Weights of a small GPT-style language model, trained from scratch on English Wikipedia.
Size: 3 heads of 64, vocabulary 16320, 8.9M parameters.
Architecture: RMSNorm before each block, rotary positions, tied embeddings.
MLP neurons of a small language model. Each row is named by its layer, matrix (down: output weights) and neuron, and shows model dimensions 0-191. Each number is 500 + 50 x the weight over its row's rms, rounded and kept within 0 to 999. Numbers have three digits each. A neuron's up and down rows have the sign that makes its largest values positive.
After each neuron's rows, "fires before" lists the tokens most often just after its 100 highest values on Wikipedia text that the model never trained on.

L6.down92:535416530502512546448489489477417476467596559500380527602521449472568463587479418613515406576450488504516435501357425507553403474477493508543525452476515558493516454464516504519492491490481396549488414457454481484399488455508467448492406508541484486559538471428516556539460546468467505475522433566520589507500533451403518501462571578441526546550436588488513504409478557456506505466495565457549480446521452463516548533481427439401471539503537496551393510534463558393600392584507527524484475540531457510470543465471477521479543531505469442581518493512567569571528521524554484458
fires before: "\n", "-"

L9.down223:485493468498463543531565488462501366476568517465487492482524419473507565580489522444456472472453561438553500431512527558535495561454515525468416511422537478602556472520452506524543481444448452493538365523477451522528551489501552491525506494421539542529492448459549536488524481454423454507467527560520459477393484526509493441431419671518661518459577493482549503525505486491455468597353515388561519562527437427510500482469460524520510464468521461535463560467418571554556541525459412508461368476532447516490487512465510495386504545528422455479530578532491496450484535543562560521
fires before: "|", "|---|---|---|---|---|---|", "\n", "-"

L6.down176:561625428462522507474476498465472527509518488447484492527418542530551442444451512479525526520441542544514500446539437418493510430541503525527520551507499554520547496471493482597476558495631536428512513495543444527523509463591549536584525466558498525470526465668567469437483504457483554459466535552529400451560494466500517507541544509543417478520564625479515542548411490579569548484597499480548591368542464488492502493472580563534595531515456575467424495494411511505578537490530446513544376478540485532413558553515490469489524496458413529585420504461569570528459479496462582531
fires before: "\n"

L10.down400:440454417428447497528531447567583538448553597461453599517566482525391484507584532430495500464569501467542554451490397564529503446500480492470473441512479378542460566487468429445477476518470532512452521523469434493488491484595512490533474488435429507500462460392528642467548507566593484515471607413595506545527516586527534397545546474519553545500567551501492518449440389467450516546463507466543431435497565522501500482416464495541440555538467457532540538493480512549556525563455461475535463428495526482500533430468513498548553474547548470384457491390472517454553475411455508549
fires before: " of", " ==", "==", "===", " and"

L6.down243:456509525448558499447462395515516484434501508434536503508530517506479495442511552500626551507435496510535499446410535522488480445430493576493492545464576478637529525455507499552491632474500449513541442450534478491520481468459536488520379519570509551527472418470479480520550568438508629507512528532427471492530438527528477485464541607471482441425578499378504510516394490437482485490398513516547507466458426463537477476446510581508498570496479449528441441521531443459589394497449456522412391529545548501490561559490436547567498559550532574587497534532426496405517590466453498427
fires before: "\n", "-", "s"

L6.down45:449524496481537531552464475569586486454501526511448522549507439495539523569576487472579484509392482462534465503465454528528512504453531540500514466506504417501432527438462519563498539509569489466454568501476527440533533598492568530525398469540451496478549527428447454555517495444432471461502531471434499318477550566548515510541576589439496500529513473622558572525544469497563489411528439454493489583512531481514413479500543485624550545552447531572450430451509527437609414511479575507561475526482571562557491457447555482494499455545525524625635516440485445502479503527544486379
fires before: "\n"

L6.down101:441561515448555543505469469409515468571561501570539504504461355509491561506542588578493473541576474410556499437516404481495502478501518462431459578455506587463463499500533551497440526501567511474490566398507515539482521609459411435431561398626490517476513564574512444519532526413523458595488515481439460518509443521490445538475490544494412501499509478449542474510478449510481476571489480479420573514514517510532520433526466478513427470586451480430479461495390539431514518474455482502465583483459548545473482554582486424438477426465504480421470428658470488483429511485396429506
fires before: "\n", " Team"

L10.down281:499469517544565541415589455463521526451512526474521504462555472458550481438496562521547546543537529424474494477423491512529553588492522462549434504520465477462454466567474561462497533593523461479483547472511473529488453550531359476489551489530483528448435548498599442380551497506462505556416460458473543521530486462611562540497467307404523561508612435499515427558532530559491487456451511445540425471502476563451578421527476429472552457545507529569497469550377559543512460449491531568536565508422448615516475448508513477514497498491619505443508435464500520514521553536450592477
fires before: "\n", "-"

L9.down402:548489553513515493644522467432557544497477432535460528509467542508598499534524600477477543404595543477516457440499509508514476480473461500439481461500467584455490588459522524515566434540584487469423530611435525479527483499545562577554518545500545493509584493489440519464511424420445478512506541576507435469485551519511432398547530493495403524421511557617526525465506405470493415522402507547513520486507472514575540423486517444526485461485518470445492472526471446493526557495429320492481522571550532422420443450524448364594517573546530557483552477451540509481506538499491462573
fires before: " |", "\n"

L6.down37:486438585497517464439550469536455511492516453452463416483472536493556503516514458582519435531474459485547537536581479451512483501508448549555430470515477550446534547481464514482497446557553525613516557523464483527623428532481507608489546546502375376466546460481529527507479597449405401489566649510601551389467533494467512474541553511582451486508500434516468457476472503565557474537506465506444500499601428460612514464529503514542488478540478504508583472440472584500466475607474495528508429489503421567559500494460462465501528460571569467474492555383608542462568557549526483512
fires before: "\n", "ologist", "eter", " |"

L2.down347:479491602556533552561361414521513505502574465448440447628565458511629410594414446497554504486450468543474464487540531500497470576432411476556516507512543504477539460541498460540419525555466498539518418390467477547536510533482475443492438459574454473515483447515479527468586499489546475433540561530501419500486494450516572512530478437551466491512453477564532496516456535426476457367474496442646465490521551549561394442505439419533567544518540496577497450462562577597521538524521498424536465467589442529523497502486465553508468474511516551451444508502580507438452445509531462523
fires before: " |", "\n"

L9.down460:519493535449463456485548527496497553525516585443530550474491416471504535439456474530498564578516501563411515391451481512445445540494394495467436469580518538498480603416492499548532526505448572461463579453552613514494466465496493450536534649541489511402508427490525508588557452460519466493552469562602478525468419507539444508471477465432601522478509404458512493528605549494436486517588586486537449547490494525452386541446527471510427433536528558552479531496489446535444552508433464588521543398508488532507357491500532459563445482498455605429533483523442464532488536540541463490
fires before: " of", " |"

L9.down54:523562413458486586634483376540476587509512489522461540462488512481483567382449509514552494535541518395541520446507476507505471506506500534443485455577596510442510557480480485437579475463470560473515569480494507619565386482463499421503499603512486423456517505478515503540519552444568448515586523516440497511483421461543440471505515461508484540509513453506482513577483487494451446546458499483533375470417506571508465544537494546496522583545511573527594574520489533502389544551488575514523600440450453535603544564623472494488577549510430402478399444516507492473548534529526486542
fires before: " of"